{
  "n_layer": 13,
  "d_model": 640,
  "n_head": 5,
  "n_kv_head": 5,
  "head_dim": 128,
  "d_mlp": 2560,
  "vocab_size": 11727,
  "activation": "tanh_gelu",
  "norm": "layernorm",
  "norm_place": "pre",
  "norm_eps": 1e-05,
  "positions": "learned",
  "qk_norm": false,
  "attn_scale": 0.0884,
  "bias": "all",
  "tie_embeddings": true,
  "parallel_block": false,
  "extras": ["capped logits"],
  "init": "trunc",
  "init_std_qkv": 0.0184,
  "init_std_o": 0.0,
  "init_std_up": 0.0184,
  "init_std_down": 0.0,
  "optimizer": "muon",
  "lr": 0.0107,
  "lr_mult_o": 2.0,
  "beta1": 0.9,
  "lr_head": 0.0117,
  "grad_clip": 1.0,
  "warmup_steps": 200,
  "schedule": "cos",
  "final_lr_fraction": 0.03,
  "batch_tokens": 262144,
  "seq_len": 1024,
  "doc_mask": true,
  "train_tokens": 897900000,
  "steps": 3426,
  "dataset": "wikipedia_en"
}
MLP neurons of a small language model. Each row is named by its layer, matrix (down: output weights) and neuron, and shows model dimensions 506-633. Each number is 128 + 32 x the weight over its row's rms, rounded and kept within 0 to 255. Numbers have three digits each.
A block is one neuron, or neurons of one layer that tend to fire together. Before each block is what it responds to, as a language model described it from the Wikipedia text at the highest values.

Surname word pieces
L7.down2279:106114132148106135140131076149173156137148115149150158170112152132169126130101096106133117116134110122146154117089097235146168181169212097112126086149180126107182139194152097150074123151151168082106106109104104098110142151111081087160064133145094126069159083157166097158124054089160085071101115208141164097134129168111107172183096104153142147116149116147135136112130118051064145162069

Leading digits of numbers
L7.down522:118126146122102159138146103129138140119100103119169120053074165151141072122116143167141091137131107112143141057147138121125151099128148153160153088152152134179126197126033151151133157177080146140119086118139129153157130124146162175132090143181096124133123143158111094112111160173169167083174094116106073125101115098089118156138144124120248140161137045189143171131136139209084175116131

Surname final tokens
L10.down89:137079152161064126129159119168165110157144099139139108154095154118152139106111108115104156118067118069137133190153113167155098176160120094128127091165161086177155127189137097150094202092146153093175097121159076172151125145139148164124101133102109152115082111155121074140122150175127124106134115115077140170197104141118174143169204101168162168086114156152076126161086145122117187157112
L10.down678:084097111102154115134128076096144121144126152121158199144136122090176140127151114121018129110138150130080183108114097097088114122154140104145139123141118191130075155136135088110201100089129149093146091156152122160129160247136106119151122122125132116162174170139108134094125159099105116150089086132169145179132128159089122155142126092133129083115119109183105120160131113064175096134095
L10.down896:128129136118118124132133110189194071154185188122153117122106125116188141112148124072065126164083151132200104112155171149157152173136114136139186090092077155083096099126128149128099137149151121062162174126102119133143151117137099126117092181181052123165131107177132147143154092107084112187097114129197103142117159130137092102132117078074089155134123123141184152145148129094109125107196
L10.down997:103103144159118144140108114139124152109065179181140136146161136068140181170138128077101128087135109131162078141109124126078193150177150121140114190083163147107160134125131116159127150158134144099125126168139111210137145110163129134166107185118100143115159101101091085172148092131149158121119130131126085114084131124073115142134113087059095142143135084135122084031112133074102142185086
L10.down1507:150077139141113153152104133111183137131161101131201148143133200112159145150103147105156125137110136146150179070126171163165222109138198180127094209159189100119116091167160153171087166155140156176202139128180106077082145106174129136134061152144096130059128157158187133080111126074140177079114226158129133134044132108163118161186193117135069150164143139107152145115075129093159128055063
L10.down1523:128098140154130188105083129162104096079156089142173154069082147131150143131121101162213187138096127096121142184098114109148144170119163067141078139146186087047134160101081046136080085203056161085158138090125126095143139121188108120124099089122136156107160094055110098128105095139070114115148114166135119140169142127134138171206109079113146140140099172131116141112126138089144090185097
L10.down2091:176134141154106140156158160086178168109082167094140136181141124102144112130134119125196146029090118156127087125163124158082111150115119110128109138131148110124104126118154138118132124138084189117157164132114111124136104162082106157124151138170096088150114118120118135112128063118102126072133127150134173159129121159123142117095181115129104128113141129148154108165210086115160126164136
L10.down2446:090092098093133132174158063107155096173207181141091177113126111146153135145131157147088116096105085076172109112173116165107141169144127145053248154119132138185086153097154109182140215114137132130143173132117130173084109133077095129135155117137106105141112185114117166151158070153129148096071133121096138183103075085140152122064140163133141157075150152175138107161069078108091146118139

Quantity numbers in prose
L4.down343:121125106170123092113119145171132095161088144082161119141132183109147141118101127116204138111162148093149119146093150080143153145124158097134192157171170133162148131170095097138153126130093144121153128096094112186123101114115185117156193144137163185120140100098129141140115169106106124150140183132085163104116162086080099059126172169092101092080104109156160137158063126146074135086121
L4.down374:147188122110193087117140141156129139099101202134166104097162090076140158121162058137044131155156168089139157110121126169120136135113162129080105138122178066131133101161151133066142103087098137106096114124101054118150104173142158114123142079108161162067148138154181159149144157099057141139143137121092114102155167107080112087122106163204241096152120138051094147147106134188109161141094
L4.down533:138095125159145106145056138123164083160139149142156118106164168110153101159107150149156120157157177128136121117164085112110078188049159189131126103100157115124095149149147128177112095088106166070144134152119118193125121165122186110110070169128186150151159159117127129070147168128142126092193137183074156105124140099049105122150098149116159039106151124187168094142105100152168119086160
L4.down894:141128131101177090126072133104110142156144109124108090170179077088105161144096159183156113127109174102126105140104112134139126114103128121108172116121140143156064164155172139113137116126154179183181119131207109161133117085127156163157166190124137137122081128157137145141121110101109145117192135137091113176211073178081187093157089142141149130123126135034128126146158128181147121124091
L4.down1025:066153180134125125130129197119197168093094147173128174157169119194177102098122125085125153197086105076117095123112217093107062190096135043143146178107127114157102110116123155172093106104131155145204109126085092162113121111153081133085096161098131098150131084117117106179081137098118126109163115097132090159076132081141150170031093157082118103058129187140060121090175080155122123121150
L4.down1694:130136079101105121158102091112104157077178056140193107117137158149140079104152132127069080102121151104116086191084142196136150083120169175134162070163118143151114145103140140120137096079103147086135092102197107148185100153097175183122182170106159088152175128146104178061082162127103099106096144176142177175137208116055106102115094133158170119100068093129125128123139127168140150105187
L4.down1714:137157086095126126086171122122083110115122111137122102103128135139096145070079119082164156195125165074124115148086120080131153125111167086161152150118185120132048137161106122116132091067096170139113108159186055146212148091126112176103143101168117144158139102103148109119095098188115160147179136151086114095054095120078107055154122151123122165100102191136162144112144156154153169148057
L4.down1736:206133066150114120116122133164122165072139176135081118132106148113105058190174107117126120109147195176064140121164147115166162115158124116106097078150166128134101134171095122032132062096124139128168102100145113169141186134159153124157117068193134112095097121124089148149124137046127161176130081121151123118065082069076093137220074137208146111096125093136130083164183176112167171130083

Small count words
L10.down102:183184122116148071167088125110102116127112107183129117123142135144085122153140122193066133150105093096139100095151097185125102111166134074141128099050150130088136108135089171157118133120136135149170125134139078166147128094083147076163150120126129168076124176138142164137081086142113146137103088090108103108171157088125158097143116085162163101124128126081173112088186129115114136122137
L10.down376:127139153139181113175146139072141098128116161167165069104159070098119103140144144157106115142083144129096127127098135143175128159202177166148148114104174131117164104100158136154099127116163154171168100111110139133171124105143100141132160155140159081149096146073129119179087153144108109069127140167085147125155131140138122112155092161195129161115120178104134128097138143143140177126143
L10.down584:114146178140083152181120120090110173110138127136126135140107189156143164105115117118092142170050129143138101119155112194116139104149070132117148144102072102138060096127123142083175115093100130123131110156183095158145128169147143150097090106129044140174068172135116098127091115177134112158149117151124146119126090140173155137097108103116120116168070173119148127158125134216102131124100
L10.down1108:121144123146095123107096105170155139132119170151105142179110131150125116135136084115125125171038158080163169107178127122150127135141146124089041111166121056123118087101129137143126090079110115121155125126108148196134109102138189169135104139103138156152091103141097150099183152148111135092107095120144148113103120094069116077110183095132215124125174064126143052166169120154107082170128
L10.down1412:148137175146134182116134113104123114169186104161139142113145079159124111094161137145118099112153089099109140151100101124125179136146123165148151155109099047092148115089146155169121117089076097088126179129140144136111144138135124145062078137153148060117041119126120179146149118059139135114093129090078089120127108117177075153113082132171255173149119126130080157202147175121192131097142
L10.down2385:121138087143128089149142151115126118164140121081164123082092129093105149065114138177128134131144152089145069093073066075126103153131109128098109081129105132203163098163126108091112104184164186117147132126131153070106050199113093128112118105108132118159133080174088143142163154173169129105128155133111156143161130136102120184122120146125136096169127150087189114150089120113111129154154
L10.down2390:158125174117141125098110145096110109103152174165131157114119128154121144124143115095141163125138103122087150147126092149106189154107138125131189199093143114169088112151106138093100092161113118172080108133154138119082133142095114121125136116131111101159153181174137123102142076102104175111171166167111070127147075160095099134135135131143218149139079173125144103167130061112140175134131
L10.down2536:140085056131109137105197174127057133124176123103110115169126165075113162149079167142133083120124144143137106112149140123112122054158177081198097153196114158098143124138103122141112182123115189175173099145146174102125131114137101129142157180108117164149152131147138035138156152105169181123122123163106109143151090124159122113138088179135177136136128157089138107073153111150181159134139

Second part of names
L4.down132:143134086170077067172100149197132181051120083157127122122083107133155093102193175110165093135119112094123180160126141137135118157154137119130107112116198160126171095167169108079149127079163189129130131161168130127083137149075122105103108124156171190101059140076095078073112107182097150129085145103125150126177126208139161192107090151111118125202120101161123195084176151144100155112148
L4.down553:144159123099157162159116092071094143177167141148140176172157106141079140149126182122124081176142098151152129098175094125136161151124090142178194131106157173047180155082085120066097089174132154120105061105167164130147084066155072082171185117098128142091117161096153074145053135171116084166133119123155177137153118163163144146133181135128173156196065120090123116157127152124121123145181
L4.down570:129110146097083092144143150122138131155181119152131136120150084136112169092092145074124126123159137122121099172149134129138132192123144178173115143174185138145094130113108122140177153104172177068104146124119048138167117136130133058159086154117081160159162136107189135113106141147148100035094170145047178197093190123216120159168144146131201148094124114154131122092071036108071135096075
L4.down602:143095148138150120095068085078127146102075088122154110225117152152153100110184122143155163114115098173108116118108130100160140143106119131175095157014140155110133147166123165108113117139129141086119123133137128078186178128127123179128162107123060101073127142117168086068152133084207106143113097094138155121159129184093115150134172086198112165138083128109144145102119134111170169154120
L4.down1187:119122169172109199106130083162124118106086166146076125156175194112138154106062169088150104102162095098147096136186074113146149123152113165136100118165151060173164098151155162095122080135110184165039052113134040116123152099116119100112129121143158119120104108167183078064155159149113137146107135099110135109048158100110018145134167096117167159156142081095147127102078125110122083156098
L4.down1205:137110094170160125114127120107129121156159157115095119203137110099079112118049084151145117113067075152138114116107139082130116148120115095151114128118142171149149122156132174125108099161105195167111038139116156071107090082174124148118128105087115171127129156138212108093127145118129154204124088139075123142147200155102077128095165135156104187103088155144121109140133171104124126126158
L4.down1811:162128158125130143150115144146173087165147129071127130197129076128141107157122142108115121083122133063059181119138054100149128133069092105097167146141113142157170137123134179110108121144152093056110083101077134157112058164113164083182161096118128155112077215122147123106067167162178143094115128134085176138132097089178200135152130062125100136150137139160168107080148097126108179171141
L4.down1867:135105163045115071130160151122116078140172162136160145110115104145063107123125148178132082079099149110037149121119137097117155156161166140153186183158146094143161103157091067115080105148129157115118099109111126145155185162146130078098126138161108147141087131155203107167127155116149143049094167134082117162064149135109156137142080094148085180145127140079148123150115125095142091117067